{
  "num_hidden_layers": 11,
  "hidden_size": 448,
  "num_attention_heads": 7,
  "num_key_value_heads": 7,
  "head_dim": 64,
  "intermediate_size": 1792,
  "vocab_size": 16384,
  "hidden_act": "squared_relu",
  "norm": "layernorm",
  "norm_place": "pre",
  "norm_eps": 1e-05,
  "positions": "learned",
  "qk_norm": false,
  "attn_scale": 0.125,
  "bias": "none",
  "tie_word_embeddings": true,
  "parallel_block": false,
  "init": "uniform",
  "init_std_qkv": 0.0247,
  "init_std_o": 0.0,
  "init_std_up": 0.0247,
  "init_std_down": 0.0,
  "optimizer": "adamw",
  "learning_rate": 0.0012,
  "beta1": 0.9,
  "beta2": 0.99,
  "weight_decay": 0.19,
  "lr_head": 0.00582,
  "max_grad_norm": 2.0,
  "warmup_steps": 499,
  "schedule": "cos",
  "final_lr_fraction": 0.03,
  "batch_tokens": 131072,
  "max_seq_len": 1024,
  "doc_mask": true,
  "z_loss": 0.0001,
  "train_tokens": 796900000,
  "max_steps": 6080,
  "dataset": "wikipedia_en"
}
MLP neurons of a small language model. Each row is named by its layer, matrix (up: input weights) and neuron, and shows model dimensions 144-239. Each number is 500 + 50 x the weight over its row's rms, rounded and kept within 0 to 999. Numbers have three digits each.
After each neuron's rows, "fires in" lists the words (lower case) most often at its 100 highest values on Wikipedia text that the model never trained on.

L6.up1060:483480544480562545531571543487462478396534549356464563535510620627463462550441531643568400487587432471465508466501536607529600461511428501439522561478476525511438516535457503573495544494470534444603486438482544476572490544471482459518458537556551490445387458510546421475416604554513501577
fires in: "and", "or"

L6.up686:501453606424468562504518571507467551476438481512354539537564510503511531502491564446598459449371496584595533472405537527642525479481490421493386534511545499538508500547495475467479448486539500440466537519497438460529508478431498388547639373513450465511555555502504469531417488545561494434
fires in: "of", "for", "among"

L6.up767:536533516484608505536464482525496418555488549440514417519509519498455459475455466524530486528502535559468492444501579498537470626494495445502492485429490538529421457538418458594614409493442499535509495542522517463464534479479536525519495565564459548526519513505586527480471506420494464508
fires in: "several", "various", "other", "many", "certain", "different"

L6.up135:549441574449540508564457499652477521591474511522512427473498477480531523489519486426605502493464558419614412447497503514445491527460545483417414497483553565427475473575520472510546446493521522475593558483533480490454427537462516543474505397521510469522572562490518604497529459554517499540
fires in: "of"

L3.up812:480524538552485557566616498449508475538474500501424543383457626515498556505480679524474559507543472487426491451397526445478577516523494529502489453542534426464432483467524507489553472512608518542490518503503473342557470425540495432459537425529466408541505521503485467517445539547475475479
fires in: "he", "it", "she"

L6.up1788:488525620622600580470495488464480494495488526541511584474443491523554532503477623631485444441417389463512492524420451411549542609481414569505519490501543470609466490520481500412522549454437422465419552494517484476543415596517458544565503524499470432550445468460482456546501602541586488472
fires in: "is", "in", "at", "mean", "was", "a"

L6.up170:513467559467500511435534493475502451552524443502504531510464488510557454549490548516469356579533375544511461503491495434457549516476516476527537356488470508542509551553433427510524490478440515549383494482473519469535551495538514500454488483529486446409454536582499460478459493563490469497
fires in: "to", "the", "place", "a", "into"

L2.up317:535512518473534522455595538548450556514530579484487522516508482562445509449462580570512465528497440561500447342492533519503508511520470621493529535453461548485452481555462570504534522492459524465531541518539666504465514549500542461507553445519613442450515437485506501486477481524505446494
fires in: "their", "his", "her", "s"

L6.up1163:499553602490527537558508436592464503526521499544498467474490484535422439514494485567458518541423494458459495501446412513460495506548521484447512457497463389457607496536508422458516437515477451490431491524480520495478417518453604492532447455486484528508414545582447519490498529494463464411
fires in: "and", "of"

L3.up1032:410398517551467556540568479567498455481434475433529483444474489454506417593446627533469523545506539498558550509443518433529531558484450525510472540428512475503574573507485453442491454430428521512560485498465525437539519495523491513539477525543553477608432488520487556603382548610551521524
fires in: "this", "it", "final", "total", "lost"

L6.up52:454497486482517491521594471488485534547539542485545522544481499483468444476477494472538477499489384404461552530487648436493557556554449535536357506505459541514531531524448501494585483493456521454473483475536549448455480518536444451466551493496500487488499533506437563517553469593523507522
fires in: "their", "his", "its", "s", "has", "a"

L3.up240:507466549569446478418549525516515447514466555461538487479432555409523433456493609527507523532469510562519474486397614515466511522471518382487457460413516602515375575538516503460506484453493469434472419498528473537507541531471496444515450474551579493489473424463591548513468506613446503573
fires in: "the", "first"

L6.up1366:536515472490579488351476397422510499411397441481545483488506471362508529501486427569472465442427454480543539443428492476492476497485444464611438523502500524468496497623538520455497522510500488433438536469506582426521457588540378422524594497571515449429480426434518438537427558501524511410
fires in: "is", "was", "are", "as", "there", "were"

L6.up1551:509552469497593488450477540475485434503509451584469532436542560602483537492503521555598528478442484545597536423528523461518588524535562499518399488523531505595561490516458498519544517526468482555398535503530507565469528615506485533513473479457496560379453557425578475482504470508526377475
fires in: "of", "with"

L6.up1557:564597478441534431403526494451491409526480399500487563407501519495501427581517487491438468521512501494515429496527501481391499501489531548589480503455547517435511440542447504438467463518522514578460471478524608479482475503495488491517441437443499503462450493495465528475466483658493454405
fires in: "of", "and", "in"

L6.up997:562427520491545550427520513538401499528510532531382476488461491465488543525437526511603489487432513536530482511524459509589604468484479476352509517462501572479476495648438475553565524543437472508477552516452603479482494549475475501491529489470508469505400519465500449507457482586473526485
fires in: "between", "of", "for"

L6.up548:541558545578483526445534488460507369488507486500506452426505450567446520472546442365639549535549536480525525484471415534488523489509565492526511490416473652405460482548428513532520543481417523514580523483472484492575423521539465464477530579584515464542452433513566461498449426466448477508
fires in: "south", "north"

L6.up1220:508518440489501518453535472587431443540509477507452493553541453456616567583494522517479464487492453573543562446454487514551550501527571477420459494563507569553506503558400439531598424464479559490575464457534531536503533549478565565463521509541498421478502498530519509553441488545474498507
fires in: "to"

L6.up1718:542461601487542551431508530523438460504476615456440554512487550536517488481521520557535542484544556409485465512488472510593546538483514431439361530487509592453472491508557507514513457488408385383488489501538601537479518540460531558547455560437550498440469434476488529465471511521400452527
fires in: "of", "in", "with", "on", "for", "at"

L6.up1565:500443511519574517480492507421404482647551439483419462456398490481504497445460497431517529479398496482463499478487548453501530425471561463494421463471492499505490488559498455464546513464561488476488586514505579509532492569462493605471515474418503462491495636466470599518469512520490477532
fires in: "of"

L6.up1403:519422612473478536549522526457544594501457530528563509576602493443460417506566456488485562440451578446473481514539562500599484449476465446446490462527534500485546454458644480482470469466592487462503479530430534519555459501475476533453498447512553468433512560420560538552583580498479509462
fires in: "of", "miller", "time"

L2.up520:491467469523561498524577551482458574485551562538532570543515538517474455473591425551461444503497420411488517487429454526551516583456509515521507481480538502484491561495558483478542538464479392414403501484519552452450535498582520464475495512595469496445563551327441502556568486501511499535
fires in: "football", "baseball", "hockey", "soccer", "athletics"

L6.up657:414518448550650526571612419480494473535496519528522574531479552491507493451440568571519494492441554504515552497498491473538515602503452414582509563474508451549535495581475506424486526514529524559568505485546541525489424615476575494474492534511453501447521526438511487512487563561568453481
fires in: "the", "with", "in", "and", "or"

L6.up800:515500600454402546483513426497481685540480498413455522497524544545474482580431541417548498548495531464507489462479523491526484502459494461482506559441464571519536472561546492487474493477497400534520528527487439483518475409548567504558571454552502530479465510490455536510398515588610465525
fires in: "on", "for", "in", "to", "at", "aeneus"

L6.up746:515577542587472559472527504504556487489474549495444499459521477541532472487500536473565566496422533505439531465472507572584471440472577544452488481485502600451581537579437511577499474516478495559581472506522411512506562446445516519556570480537485456468470498503429551504510543538520386492
fires in: "of", "when", "between", "a", "in", "where"

L6.up1184:511453406494478411572507457524494552471443547453500510509476434602539504566405443545541515468369416429458530512454519544478537513485391461518394421519502538465601446535437449457656522528526519456458551529530523418537494559575508538437582463502511468340470539601488502577498584493571515525
fires in: "the", "was", "as", "brought", "appointed"

L2.up1102:535487550546550464465503417502434467476519475518414520486503538470570494535490534502556540505390487432423484538532540442569536497469525483445494439419517635540388485522552495479506526520521508454486478527530508525492417474560531478512534488522554486511512501513447507503447441625520558615
fires in: "high", "higher", "long", "lower"

L6.up581:496577521496483450426578493536480489515518536438461526475485457582401431441512475478522413485497404490509558467462560482558465601475504534565395477429523525500509559568452473510495505490422512451522542515491513431534462525546423458477472520542538508460518466459515420556444484598385516452
fires in: "which", "a", "its", "his", "their", "was"

L6.up605:540523478492534540479494553357479483523512403491486574556519517535479483467477489441483475415406563454507510526518565510450527441494521476475497433535551453558485479461485449508416406450556485490578473483475460509530417519467547508486573463560480450531499611467512456446521407488584443416
fires in: "of", "auriculotemporal"

L6.up662:598438610505596531478537500508545493518427483517508494464484518463513475569421450581507493451445543437477442418460431502532500436512482411494510496464524522535461495526459480492516587500471519570465575503486523525505482496579493459558544527568549414438515462361510446542450589571533439501
fires in: "with", "but", "so", "for"

L2.up729:462417544504416470516499540503486564555500469526473459504498536603504428417515402619455426479498511527482532501501560522519476528486442462430532544530554480541414461497517440460432493431543397430514544459469464479454560542583523473422447530504487462525557459426442511540492567472499519457
fires in: "football", "design", "music", "baseball", "radio"

L6.up1103:462499667599435479532439451498497565488500462474466577530544465504558493506438470531497525550398481519508580527512524540543542482490447463462426484445500539473510514505540453368530546456480500441461504493506472422474543503559586538562518441488473496406525539521527467594468522622515449437
fires in: "with", "there", "a", "on"

L6.up303:558511474538491576441530464575467561478440488537374546592500515446447454581489528470588447484540579498504372548491482435519533516482583525493387580481510448508459472546480509505474507463413429488454398516537505505509507476531455554534539422473525490542347496470417509561413448569508514418
fires in: "on", "in", "at", "within", "about"

L6.up491:464482503514568646451641453604497509517486533485413548501401547514476447491539502562573514449449452516523452416414498502438516567479553505424435493471528469536518456558455476495553478530409509561529517475551605420499458464614393490480530416547515416520474390466528515562500551549422485488
fires in: "with", "for", "as", "while", "from"

L6.up160:482537563442551505481573524567516462421400510421490523580470477500548405497496526486520408411493452456521530476417518510535515570487534537514440529505519567506545466526599479491535420489477528475605548493462599348461437472452386515459508560594502529516491561503490479551453474438538551522
fires in: "his", "two"

L6.up1212:447493670413499491496545384501447517495500542448479581485573490502454459489454553529544476479484527540555444436492533474524480509444433479440511499432511497534489499500480425507523504539465527554573535506513472468547552562420471417494546501494579470443463558435395460556517520542496480504
fires in: "to", "along", "where", "with"

L6.up314:432462471488518600499525464584500437524468484510535485547464536609494439459479564507540471426490435528548532507391528475471474614495546530489489546550603555528566443535530515528517493483421498506609601459517484424534492460509445526438515489632513438585547482536518524571482473483501511390
fires in: "the", "a", "it", "this", "his"

L6.up272:486512524480457437476510507523492470424463518447465531497501443478543527484456515513533473294477477527560529414483484557531527510493571455441473546558494603566468486526469527497549520433537555468522470454514504496479501537397487558558484488480485527565473557437444534578444466527482428555
fires in: "of", "in"

L6.up1424:575366596468590545518497569554438508493538514504450459477445475480583466517522483517570503546486456513519503529465481533508547500540546455503492525480508624434457476649513508502527406488522414503500510507456457457518560550490492483513517520465467479476526426480479649502530524570506586559
fires in: "of"

L6.up416:436459479507486468489544490648479531483437514505498538437522512532537524540437543420520531459439443488570476474467437402513492471494637487519405489517501549583521481597491443438621571474562470485459489480497495506460470566431531527448495424477506524387513491508470538556493474493457422531
fires in: "to", "from"

L6.up1712:601544520456553598428476462575528508455478472538424514513504466419436494477496543531473453490384431530520547556462533559523488516515546529484470436494514541548512519600454528389572454499490523419452546487490540553445571562510494437503556552511469547442477542542490554457483510533514451450
fires in: "of", "the", "in", "for", "on", "by"

L6.up228:524537515444521606544549537487433462579483471516544425475533492524468514529398412590540508465512590485506448525556503502473511568462421442517541518443524536528441539488499480472540457479520490485554460468568463481516520521589490584541525481604528429582518514429581473469494502504480503551
fires in: "other", "different", "longer", "more"

L6.up623:567378520613622677432557502473477517434461466424515542599508556444498459548425497431580498459533504478391468431507526473480554501499526503476425475461539507540526487496485506464496472531459451496507509483517561530443499499419584429556462505590508460476477467439541412536520474550500438417
fires in: "in", "on", "for", "at", "because", "and"

L6.up1141:549568567601519554456501517592479488527488534474445505516439534507588487524457461542506495518462476540530470439499532492590507476545489425530524454523470465514437526488501493455507477494499458547463434512552430511529508494502595434465449488554554377496549450477516549476453470648475519602
fires in: "as", "so", "but", "later", "now", "and"

L6.up442:490434566432386546459544418513541375541470464449525555551548487457493484508523517515492505444393453550624475517467544483486486611518471534525450517502505515509486495576428467473522470471415477424470642513515455544483499586490499461575439484513509493511496459522518503545559464545451469425
fires in: "in", "within", "over", "around", "into", "at"

L6.up1544:537572496542521531464461484513517456412499538434545453479414424520520478521416441489549496483360469515517462466512521519448555506534531510512392486430571484444537512530610485457500447504460448543531493530517483376464464604566500414508499518572514487566582493529527509533424532514444444562
fires in: "a", "an", "as", "it", "more"

L2.up558:447457526468437600505504471462483504537395500420461547569480424548567359436467461473482337485516463453412537530482471513527509495450565453536475496532467510519573491554514471474534544509504543453450520493518521383476451502567436516445466462510484540562494502420506515522463475487552515519
fires in: "is", "has", "are"

L3.up1194:580571532616462488460536538518486490455511480494530510481580549496465492547397511489510618444523504511514494503435525518468539510483578494464452525451501500504471531513511524548551503525510456469529432513476511492498408515446517464447532499511455433526426538535460437472445451471478426481
fires in: "was", "been"

L6.up1379:520467544420499474484529522511526545529460475520393510545506476459488546387448563500523510467401496459459496567477505568517469473525525471492395497477483521468460529537499489501524540484516495461487479485497507508597504443400520583485573445578483484445469565489474570608430499519497479484
fires in: "of", "with"

L6.up1063:423579522409576485449509540506439448565525446429443581523449515524646458546391430593496452509493464420529514425520480499495533479542563469500431494425495487457513492518499481537436488494469541543526491505517616498507518510467496576490506550446517482458471497538447431527506549603482411465
fires in: "as", "of", "with", "difference"

L6.up1200:513467494452572596466522439543487555393493525489408574577565432498549446534478528480585511432462474561537466495540515478542515488508539435439457528486512442587484467520479485489514499440531594526527609499480491477522516522476492429517582534535498479361501524519552509611480470489559559464
fires in: "to", "after", "for", "at", "in", "on"

L2.up1340:487490463585563476511522471455487503539519437509459594545522552509491490511411423510464572471465466472475519501488528485580530467455491438430538532313537575534380500487584533499513500492522521458532474473486542559453503457577495532508552549571478489514442482499539570466521513506509412525
fires in: "high", "lower", "low", "higher", "below"

L6.up528:515498529514471605411528465466550540488420584374461524617476468478531484517517466434523380447450514510501548524534518482426464534484504496540492476520485568506424526595522453471454478453443480526495475529520525392486503554492525564514509443582500380544552536471488495512495478425479494469
fires in: "has", "have"

L2.up1038:538454643482485512573507464473471466519464498372559526487462553572573476491476553457521391483511436488496553409445534421474587650465522511401536462499532518494445559508489438463492556430507440478498511509566533446581458557516528440535488530524619505525486579447514493625545524496510532447
fires in: "is", "was", "may"

L6.up1327:482486558535532491446499538527535458520414505531497496529494487557463421630545450616524516532509499557548445577423475512534530491469622533440401499516516485464545487570507480439510491497431503438500514526521520484440497472461527528600520485547528516452435512512499620579442584476492455460
fires in: "on", "of", "examines"

L6.up649:472440435497542458584483494551503461542499511491464447558472542542579499529478474424527467502523499508485542555441486526487509470539589461471469533453450525446503486529466525440519471472541515510498536475515535484505535489376525502575462549504435475596509556404535527543551443498424530546
fires in: "in", "of", "by", "president", "during"

L3.up1329:479488498541451601549557463557547509507498480457414494412516489533497431470518542565485474421547585581501489486442457467519622599539474513443463463529536458496484551481506455397451539456463455516532487552593518397578525484502570462530598467563554401538523478502514470473577475551469562439
fires in: "he", "she", "on"

L6.up1030:519494523542494536540631413629515407483485469517481463525487539490489482511515503369564470468542579505542559458437488403556497405475605509551466484470518545543540526506526465465551568587410531548451511496515512506588492533495513513531465527488524421554555524456459527583515439485524507536
fires in: "south", "st", "north", "prestige", "port", "presley"

L6.up7:490449525462507544454521539555524595485512484421558532550562555518598462474501500475586514431496533438544459497458499526407520495546514460500459526587474464504523466504516496451561512511572424427486493505537495452513444413446412548528588457446436544404545448531533517491532440465468583425
fires in: "after", "for", "at", "received", "spent", "attended"

L6.up1713:418452490547443509485556422566481564527458538501471494560519525649515459450450521508540422446464419493560427538446567546502534491474458453518517467482529592483545456536479555464426523491460477503459487472487539462453490479482491536584553536478534474387543551417518478600524600557540400524
fires in: "where", "a", "that", "in", "there", "every"

L3.up1750:433414586519336487570536481537504548501504443475484436519498556568501534538550535550485504537469438549559459482489548489553517505546416502480438493415465503490437530506607511478432453427568514527516511528505513495452569525482550497537445431511492380442521410518472485569569552588506480448
fires in: "over", "within", "than", "sq", "round"

L6.up1353:496624479443518541490551526434443540484397528440534637547403513448493415506472464547517443564550503479447509487503498463541494556480494566478400505429505454425551483558623475468537531465436437433520473523533636504488406580538409522509502451427555475550494463493452428464417600570486342524
fires in: "on", "that", "it", "with", "at", "as"

L6.up41:518440543451483521546532409592497593536473446451530529477520466517503492496433555512591498530537486401491564488541567503477570497522529536519486472479535538515446460527479478460478470453463481451518512529521477468472353479476511494530504510469510479495526500551432464527527546553504480468
fires in: "of", "for", "in", "fiedler"

L6.up542:446604541481547492507603434489480507586444496505481513617491527531488461557486532484552586511491458476537454468454509485571532589509429496514381429505564459511450486592493505440561479474544486472512464491586528513484423564492444532519441448509496511391497552499508530645507510515574449487
fires in: "and", "with", "to", "s", "his"

L6.up792:522515577474509553498501569594472469495532441450481473553438464425497474424446462643551457509508485531491439488472541516563515548496496385546408500377530600536484527530479478562555407487521530514522471513502530418475553502444480385495465534569531492465451540475529501485495429547505455525
fires in: "of", "most", "both", "many", "all", "certain"

L6.up489:411562451544445465556494441510448469513373529494457559546512541547527443523478486501545432472416472485487528480485496483420542523490508520598415521549516478502428481526438492434596538473511528471467540507583505402521463460543598560494492389522514335453586540534474557559532478539500473499
fires in: "on", "had", "signed", "went", "with", "moved"

L6.up1669:398515534488534536471515454491370438508512462471418520475501468513532480496480506418505500540466417499483514407510551419515499503526555447492452513464524498544618544581511485489619469493502458570449514501525568480509427542451504533480407554558552533450501538592550492505452461591506443495
fires in: "to", "over"

L6.up616:512432506525543490441463543566491602433476459460479465457418512448539460511424565501482495531509500561464527454476496439444482480503468449462403520500537434519497539604570501424577547536463559427506468523532455425493355523483583498550556406534486497527510483483469608526510530565524567494
fires in: "was", "in", "had", "on", "for"

L6.up745:528538516531489575420505473433464498544485564548502497430451484496591551477460411454505572580343508524450568508515486529506527534489468541499491488514510534418508500619428531422469509524407545507523506532478463561427528563532506413551507483450467433534549475498562452473494492458537474514
fires in: "be", "a", "is", "being", "are"

L6.up265:459394531479581516508516449541483544475498402474504471415501481497550543614491515408530478530407413497469581481520453386457510459507545545524466500461451503568558519507554495472504553519546517523407580462501471529520456495461601530534452403463487480360489587494468542642594542550486539506
fires in: "for", "to", "after"

L2.up998:457420517548528549528517474488467518509413506401435454411486530502544497540498556496577488542437481437415537512433626558493561508520520529431420486421601507486470493517508456486509464461469490526526466494658497455538496503480489493576533487526500459524505494422550566580404509589496489430
fires in: "in", "for", "on", "during", "following"

L6.up1213:475449580472565545477447557471479498524525579572550463492481518491528453539515490519554513529472439455544557505444549551424567512488598441434472487496488615426449509545391468542562477526509548466453580490520529439530483591476550432478448570605465519570448574435496639510516508516461467520
fires in: "of", "s", "american", "state", "german", "federal"

L6.up1704:597439545391599552474589445543510602456478469447410501567526535490555506508460497480511410435598507562507512550514461532498485463508533492525411514478468581558428450579512477474459532500476504473526424506564492500527491466484419607528508491538528532440486474485485578571487529493507419441
fires in: "and", "for", "as", "with", "such", "or"

L6.up1607:482484507521424553481551446540482467496447590519481531554562547620496469539520436468477490487537442403417462526472471538550536491524506499537398497454515557552532467492527410437500531515438545340537641519495558540479448509498520462424456497520524507512538549542518563601457552443391475433
fires in: "and", "to", "for", "with", "of"

L6.up2:537473556541588539413516469505517398578460479493497428606424500429509419452499533492597504482508540485511490565411478413465530568461567474479473523422464605546474514581430516610473482503434463476558502450496463543457565566446483541553491449534442543516402548494538437601438406459487454453
fires in: "in", "for", "at", "by"

L6.up9:555474607468548554487557534501491395581422525455485439505492516572498480526449405468543524519482498521574541451450480445529521500476508416491513483489523517465496519607538445499503557482427427465481585496445496461483487594447492512456504470655480430532560478524483471486417476484531513497
fires in: "was", "were", "is", "are", "been"

L6.up1037:590465535476561539528469520490504492465448511461495473544495542516562453422474451553585459504502534411451465530491563478554647490444507576445420508456549553468539544507499410504519374479529551437542602531580557544492496560385507543456484404444473541500524505415522605587562514497447441449
fires in: "of", "s"

L6.up102:530470454456529451524507484546429609539509519519364521508536496488482462596525537476488500535525527487419547458499631538519537439495552530466360437448505538529606511484570433417526517534421473569589501500533521432489476442465530510467484425583472449481472497470477543689496536573496524437
fires in: "for", "of", "on", "committee"

L2.up355:504567488586487552480532536475529413486501470521366454531654540573501494474467572446643532453508560551409404466440496529467473474489506496560497492463493616463564538514519462527513465483464517538475514467523431522553442536500471511412491548538535453642463482448523511528543466512548441567
fires in: "south", "north", "western"

L6.up108:574517527540529494485499497534466581467516458476432445474560424382474547542501601473414516516497452509513547531398535430509522494442460454528385592495533502499562566487484481458447494488472544496428554486565546519475428547555475427447420421572514508525379479418439534482501528582514464434
fires in: "was", "of", "in", "were", "the", "18"

L6.up1299:476437498586461443535481480547433545546485560508463567417431503522587498573549530518448472480422440534441510505467566535515522554531460413489439412509514611456469511596512518514477539533526386546545503513535479460506521534545499475475479518467527512510486521427505477532477558579436521468
fires in: "that", "which", "the"

L6.up21:493561506560473459432509433473506457490489474406466525520530529419590538557473510596497501465478353525563516543496552494447531603530464526487503438418504515575469532548446503445568458512522530475475459479569568483536501478424512538512542495470430513452461516485590428526479525575545427368
fires in: "for", "over", "in", "since"

L6.up1601:521519508614466449510483564543456526558516479500450484488400543574552574499542482452563484402409451547623556458473509537487542594527472497570421556432476486451409491511452514495516495509542451479460468511575482558397443512550440534552510450495457496514483414492454525478556477522491439449
fires in: "of", "in", "over", "for"

L6.up1566:566414475500467550503496478482493408541502528486539547520501554522556537475494474603525505462471416524507473404440485424561536489536452474469496524569538568524514511583531470534589450507472509544571541432466512487613493466510411437504541529552512401420435497416564431600491552477553460520
fires in: "while", "by", "from", "into"

L6.up690:588504470470492510511537476550458544528527538512505633436455494479492453519376502610464485431389465540495512504381489535517523499531523491429407510504557521434592492534599483531547531477426484466498498506512534488435479533506433453506534487537460511519470542575455527549404460553521482505
fires in: "is", "was", "he"

L6.up761:445479519472554577407549544481547432464405479439507476611591526523523495506481464545595559469373530339462465531509513515519561610448546545523590573579547531483385470521503501478481490421543544473594590522483503530520534457454616428588595451552574503375552551451529474527504511493545428475
fires in: "over", "on", "of", "under", "up"

L6.up1035:517456558442521591437546584562457489524522444473495476611547529568540583515517472502438502469497461533500600463473555492519568511512478410530458597532566537533556483534488524537499472485464548556516486498560520325567460533492542495487514398487518491439486476409512491484620526513490458529
fires in: "while", "when", "after", "although", "despite", "though"

L6.up1051:563371464468581365436497430540502478517496597425460428407548502554539515522528497493505429560499548504465538544427484430582519505478547468515520555523496572525495512536444513474551514549464384503526616489526478460546559540531474516429583543464478437424490485482538564615486498501487480533
fires in: "by", "from", "known", "named", "in"

L6.up243:492541539449556546465508470551438431527445465468456521518426548509588543525504471538470481510508444547599497449488513436525565519474453497461399447433512399533564520549479556484632461477384488490474457461506600527569479481499517547455583527438525508502347488544499520470516571519463465470
fires in: "to", "with"

L6.up338:499531515621508562464456537407453378530477476482424538539485577585550468418505460566540440469462586559479393391493475514516545488496580523404441542455488422477479514534420525547545524517476455547590462503490541518471587465440498438483577526546465441516476532449447474470430524552528507520
fires in: "from", "in", "by", "to", "on", "through"

L6.up1022:450439528483581527421595536533480461492514493525452526581439475509600530471519433441585471510455405376474485494464524608452528529501519521543355435516506496541555488546510454494562461526536544477611523490533563459545466553508606514351541518541487408502501489506412543483475594496445566487
fires in: "as", "to", "of", "the", "into", "up"

L6.up506:515394596498619539493575517504469438417386574476545524501455606562511379508520423556583432512520450428447414356486570512516614481483520477449549529470496559500424494536521452548614503455472561419479594454483525487518517479436463554423527420489497471478507528531555450516468572429495411395
fires in: "and", "for", "or", "as", "after"

L6.up1592:542419583581519526535527512480516451532505521527394470481516471539538473478527496528588499442408484572527564472402456519512549583512611517495497472473517552549415452591411477574492514534481458455515539489474460526426529498475456466471632466540504548544462540526478489479483455491530490449
fires in: "in", "of", "the", "for", "county"

L6.up323:452437465456587512495655395506506454613531573511388452583436533533474461448525464516596477481443481415543495511428510529551506474532481470459454475445497571445450474625439529506477556499435381429514489502492468473521478523460459572566540461547469497447533459454567497560477535560377495546
fires in: "at", "a", "for", "with", "the", "from"

L6.up329:534468524550554573459560457458518499463560442456412509458461506567436465492498572578580529556562559431446468453517521580564583480454550556435512576539496567518510496499386464497510519494395498543531498494544475450436510524522456450485392519519517509477480602430480432488569581573537467532
fires in: "of", "in", "to", "time"

L6.up1107:432397500583512567516581459636459467506528471334454543544495536505539465466490488450560482445531488486540495420523493482570521538499425505431497532461490566498499525496504485512533544527490500484497602480538495484469528501438548449557491532539515521469545540387555446565515546499575452536
fires in: "in", "as", "of", "with", "to", "by"

L2.up1756:527451562562493550502540478527504435586451476476450440513480440483605499609539519494463499470498433542514481429513527480505595452514600450505413509446488550541475523484525395505541488552521592557489450518527470473560406511462572468498527519523491527516384529477447456514572600520513487544
fires in: "while", "as", "because", "although", "though", "since"